python train.py --d_mlp=1024 --decay_shape="linear" --doc_mask=false
MLP neurons of a small language model. Each row is named by its layer, matrix (up: input weights; down: output weights) and neuron, and shows model dimensions 80-175. Each number is 128 + 24 x the weight over its row's rms, rounded and kept within 0 to 255. Numbers have three digits each.
After each neuron's rows, "fires on" lists the tokens most often at its 100 highest values on Wikipedia text that the model never trained on; "fires before" lists the tokens most often just after its 100 highest values on Wikipedia text that the model never trained on.

L16.up464:089115136106135129138087100116134161126130084087126124131108119093145157080137076095124112090118115072119147130097111142130110118156113131072147108143142097138140149154096130130125148106130144094173143147125117120150098189133093103122047117158092117146110136140135158120112104091145133103
L16.down464:120119135122156129154118109146156118119140120114146185147143093093140134128117150102146140072112105129146102126108114156108154103137132109090084109127094137117072110126133134107109131145103089068147130107093104149177148130132121144157129093085116158109160113139138096093151157101194140128
fires on: "| ", ") | ", " | ", " Ach", " =", "V"
fires before: "4", "3", "2", "ille", "inc", "ill"

L16.up69:139134107137147143123144123138174090105135139139163117107139119105186149133176125203126121149108105121102116189144121125168140116137092098114131125103140129155124143125115089107140089130152099121096152083110095132133076119129080124122145102122143153158162122141157155110109116127130191154
L16.down69:115084150088105112096138125098083128107149131114093174137122138127116080120126114155162089114139084132106123113142095140112127153120124122158124136170105097168139175139124102100150121090153119132092130095142130148130132140124135148103117115092164119144114092113054108135127141142108139095
fires on: "1", "2", "9", "6", "3"
fires before: ","

L16.up151:113147161107124136137134131087142101129176149166093157104160103165140120146111100125138146096121061119134162130150094140127188110119144133113184164123156151154117125127055129113194129173137116132121155092106131041084090108116087122105139120116176126141128129085136121122160121132149094177
L16.down151:121148094150108132057149133123147132125117123074109153127146109172179156135141133129124097126163158101126123111117153160094091104131117109134104106121090121131137121133141110147090146067155130125109135106136114130162209134165161128148140135182131132133140156191108091095145081138105122107
fires on: " | ", " | −", "-", "; "
fires before: "0", "1", "3", "2", "20"

L16.up3:141134114125118166117147114160129117116167142146141104115124069146150144136186119112093094156157161132138134112148111122174104110107122118147127142126171135125136118126131112141120113138116143140184122135136109129097153103148155146145127130147126131142132104172129105161129079084141141137
L16.down3:154136087134158096148119109104109121133096159128101164170145123136145176105114062155115135128118120118149159147117108093101146118165127127166168114166174107132124141129114074148071154093113131119120151128192123141163119128115096139144117111137110132135107123142148143136089165163208139143
fires on: " | ", " |  |  | ", "% | ", "\n"
fires before: "1", "2", "3", "4"

L13.up963:145159147147163121132131068093120151119132146125098146100105093147111116093119115157104135140153158141109125164129147124152117112142121091104093136129115120179132174128120137114097170105133138132116144134142138112159126181157106139115068097142099134125147109103139132087125119136167165120
L13.down963:153146090082164171113134080095162126090097114104128124097122127132098124186100138146149063111141162150103137128135122126145116152127090108117118151090113121167090162144094107129116149155108126097151118160126127150122160120138133143099126116105125114151162108140121114142114090125196106146
fires on: "4", "6", "7", "2", "3", "1"
fires before: ".", "–", ","

L8.up820:129121113106135155137120114125150155137110134138130116113125112118125128083129111088104151097151104110142170164136140096150158122157117109134124104100111104173116157032127144156179158105135117161098104101112129106156165118137140102122129132123120109114116125121111145182119102106139127137
L8.down820:130105142114150096140135163112125120128150105111175097071088161126107142117165103116150159114122106117160124123137138167119147126089118133163141089158114148084064103101128106163136147152167129114127114101081140177169117135164119163111127140155107096099125116111146112168105143134100095126
fires on: " | ", "ab", "; ", "yl"
fires before: "0", "2", " Co-", "1", "7", "3"

L4.up615:127125129107148105117130092138144108065124139172115147062075119097125155084147138143143121114181104068105139125076126132160149108109109117144120113147153117137141088110134125126104155129128105142107129147122154181128148132124162133105113071124115146133101122098149137149137121113138135110
L4.down615:162131099135123128112102149121112119131134124122120083171168128122116119161140146097121136146124166133142149151158144134131120146088130149119128117147131171114096147150115128146127077104112136148077128121116139102148127111127133089145136160148113165171129125146156105133124125078134122099
fires on: "==", "==History==", " ==", " career ==", "== History ==", "==Career=="
fires before: "\n", "\n\n"

L8.up961:124167164101185129147170133088149181123116171172108114114130144144201121121122111108114141101149074087150144132104160132116158123123131127132136123122162109150128132058154153112166118086135086127114140104123145111087107079112102111166122109131139171101111108135102133144121148125138147116
L8.down961:154114131163114146133117139163149133110113109122110110120110125068145116160127141126103135155157127152131151142155093145117110153149122116139165109160140127088080142168107101165105149131124102143127138137110058149147176105118153150132184128131152129150115142095141128147149142122112115114
fires on: "–"
fires before: "0", "1", "2", "3", "4"

L2.up125:143154090126109116173163160102155170156125145141107126114122103137172127110110095105131087123103123111087124135125098125129137121129110142119121111100096139137091141107133133136124161151121106125157116130102137149098132133136105127148158097109115170093069153099159120137172157115142139144
L2.down125:108146116157104112085123123124168135124087149138101134130113100154155096128095127141118058195159135104147156107164153129122139165152144127156096097123137105155130096131116127128165125138114120120101149137153142116138156100084116132127112147116126145103201167090145134120115122131141139098
fires on: " to", " to ", " ===", " from ", "s ===", " from"
fires before: "1", "\n", "\n\n", "2"

L2.up868:128136141103124116152151117138128085106121130108197121136158119126146124141161162112108097157123109120160087102103093110119163130146093123160095121140148129153107112129121153162135084103121116154128104109123132148117085062126140155114099127115133082158075130149111121146106123102147138156
L2.down868:109137147134152147115122123122121141128116118116129107137129107130147145092150145116132189067088121166173116161107114150108143167121110186159140164171104142134106117086139134132102121153116116124148136131117126106116102141112077131112093163124170107136117124101104140102052125117087134137
fires on: "–", "2", "1"
fires before: " | ", "1", "0", "2", "3", "4"

L15.up794:109098110150082117139166086131103185175102089143148108114126120105119105134116123136144133117168143102110106144047118103129157111132123119127118131110146120107156146147163153157128139149142152125130133150132145122143107120136102131119109099152122140141142138155125162151135140129143112140
L15.down794:111116135109087119147125157137140114097141137072142114115118105118119144150133116109117113103121145160136129152152132145160165156104111102127122135120109128142115128147152122115106156144122101129126079134149163167101118128089156118162164144097124094131145166159090062090143178113157142181
fires on: "| ", " ", "-", "\n", ","
fires before: "3", "4", "9", "5", "1", "2"

L4.up5:135161137103161174136147137159109105098138165086162113138115150122157122122138137140128094111118099122128074104136111151123116145160140132129130148195152105148144105156139167135138133124127145156138156150103099164120153105171139138147139146109154126144118134134109141128101129111147141126
L4.down5:108144151115151146167156124150112139124130135117119100113116136119072151127106122102103070085165095156139116105131121115096138141088097105137150125137108152144090169076086086154069114099118096130143080114138134150135101128117144112114129121147139138159100103130122092172134125145138153111
fires on: "–"
fires before: "0", "1", "3", "2", "6", "4"

L2.up232:125144121125106101084178163121091107129172149129131104054151118123109135100121142128131152110163145136158142122131152106183155129103153100128120126140118102122079104100104130127169132129164161171171148145131123112116101074141111119104122116176141130097100139130141123167126098119136149149
L2.down232:121135131117137120068117146122100160147113148150136085083159110112112121102133101136116120158116133137150042101126170169175118114143146123106094108134103116104136117131134137187185141116139120133136114181150143147151124089081136083118143133176128142154158120152182132117129091132144113170
fires on: " ==", "==", " ==="
fires before: "\n", "\n\n"

L2.up235:145109143089151135153176108122112139107147133127130121118161142113182165157151153110116099079143139096109133132148122135156113110135109123122118131124152120135117139117166170094116170109137168154134144130116134133104097078099120121142165121116148091133097127104101156119117144105142127172
L2.down235:144152129148131104145144186137140156097131129143138102148158138094113162121162151124092171082116117179105112107133102127116138130155132095112134130121107133145133120132126135137134138161099105102143155107161117172109102091091128138167128187120136132143152124099169132129115131127151173105
fires on: "–", ":"
fires before: "0", "1", "2", "4", "3", "6"

L13.up743:157141187090127168142129103168141128139131108131108090109113145199157148149135172155093134124152086084153128127130111125144102115109103137141119131118099093105114104129183107117129119123167121095141108139136093127099127159118133163141091103104159100164119130139167112133109127114136152159
L13.down743:134150076165127108135165110107116097139174142172154145159137129086092132080116137103135178112120161156091125112193103114141113126117138138119186134138117133151124128119093146140120110136105134115136146122161151132147110135127150112136134118103119139146135083112147122119113101171059135116
fires on: "–", "oy", "ion"
fires before: "1", "0", "3", "2", "4", "6"

L15.up732:139120179147137142090067123144145150150148137140138106135133099101127136127155146130137094102149121092131131108119122096140128149130079112119141170144171131113120096097170127117145118164133140191132159112099105100100161101133114108166084119179127125070149128156158132194153095112135137135
L15.down732:132087112137137149119135118140116121100124179122114126148122109131149149133115127183174146118139135110121098118118138147133172103151173127108128079118145156157092150139151162098105139128143148153129099112109118146137161131100096112124152137119158121119112130128152119151160146084150103132
fires on: " | ", "–", "% | ", "att", "ing"
fires before: "3", "4", "2", "5", "1", "6"

L15.up280:112169116150162110127134055140138159132141200132101161138127132157107124134127105106121139142079086118090134149153164117160119078112134130119142108067144137128127134128133149146145176098121150154104153111117118082136151135156143096134161142146109173107137150141123129150097128105132124136
L15.down280:141087096126121103117080099087137103100155097178107152168131164112116114127133105137157107144174114151122145129139110117140119140146135141105104152125154152089190115130128097159153141150166117121128136093225090146145111104129161162147101116101185122129109104130123121172120116170122097177
fires on: "2", "3", "5", "1", " over ", "4"
fires before: "–", ":", ","

L16.up731:139170119153176140143121128119118071157127150120119138100091128121128145124194111136129095102138109120087121121141133119155125092134124074087153063130150099130138142113143122139104190135132111086120139164107130154076100144133138139140119155125152135134117121157120141106130113058143112134
L16.down731:147128134157154138091153151119102160143120109154071197168129093176126157095148111125134149124066143110116121115137144115143124118122099139104140095142117162152095131143159130169135125161141123174135118091095077122187180137115095114099136127133121112126151146153126108117094138145137109158
fires on: " | ", "% | ", " |  |  | ", "1"
fires before: "2", "3", "1", "4", "5"

L13.up248:106131132112152142164179103128145104145100126152154126125151102163154112200143180121122108134135165074119109127109118150113133137108153115122105143118132103146144164139132213111153124135137151123123097113115113131125110126074129128081148133110116148150130102124140137146141131104144154113
L13.down248:087113135125111158132144140134092166120133120120111160132146128131126112129154139122076125111125126128084103121114117129166116135120101119084137118143103040100142091109138087143095109102091075156131148091133115160145148146151137111151150146149110114149065125129141099090099125090153100116
fires on: "–", "-", " | "
fires before: "0", "1", "3", "2"

L4.up732:160147125122113147169111124124115073115119116128145151081105132169153161093122117157104137175185134115108165090086133104138155125111145084145127129139131085114101120113100149132139148108122113154163136131096131135168099113117140135166146119140134136106095122097155076127084143147140128108
L4.down732:126161111130126102110155150172125129111132155149101143109144125124098147160145165174130151120133126096123119104141135132144139125155122108119142114118114135087147172151114144151084171117142128108153121092136136146159133117146164149099116128121107116162118112147137142124122129081061075098
fires on: " ==", "s==", "IF", "s", " with", "c"
fires before: "\n", "\n\n", "R"

L16.up87:158131140094092150156129121113135082138108154114153147168132160142148150086168061088121130135142097140107144103116124134167191155118127135141147116066111138132137150089117139116086141125147121158138095121139137111152132113140148125088107124113165138108155125141090197101080099119159128128
L16.down87:127123102155152132127128114176148153149146123141139130131166119087142095155106150132115158109123161159135119139142102146119176138138152059098120147121093139123099123127170125125110143153118131113125116135132138140140140137096142133145144125135129060135119152140143120101035161122056078099
fires on: " | ", " ", "–", ", ", ": ", " ("
fires before: "0", "1", "2", "4", "3"

L10.up180:103160180116134148131132148144114102134101145134153135114116132127165155118146105147142095085153099105115186101136116177101084123172122111097177127103127109050138139092135158165137137114110099191154128141131125127148067088115126122126133124131119100124134141123101150135130173156159124086
L10.down180:111114145101175106110142181130101147135109115147123157145137138181154119110126126159097099099111147094135120140168079122128117113123133162144158144159121063113104149151074135152104131153112106159156141151207090139129101115111123145133122123107130088123101124164106157148159145145110113170
fires on: " (", "s ("
fires before: "1", "2", "4", "3", "TA", "res"

L2.up379:116083133162165174143155147185110109137156106120123101137115132177172084199172127138105137116118125118141140121157127117148138112125120088131123137133084092132159098147121128102181141118133189091202156168124135127089127103122128141153150122102130088139152124132171117140134147083146162144
L2.down379:149126123171143158150138122152088096142136086107130147147103111132144140108092152115108103131124141140146141098151104152107104114073124108103130131157102122107105116121177114145161100088080161120128142161104117122130103112161113106164106155084172116135142119140124094145115155115176208094
fires on: "–", ":"
fires before: "0", "1", "3", "6", "2", "4"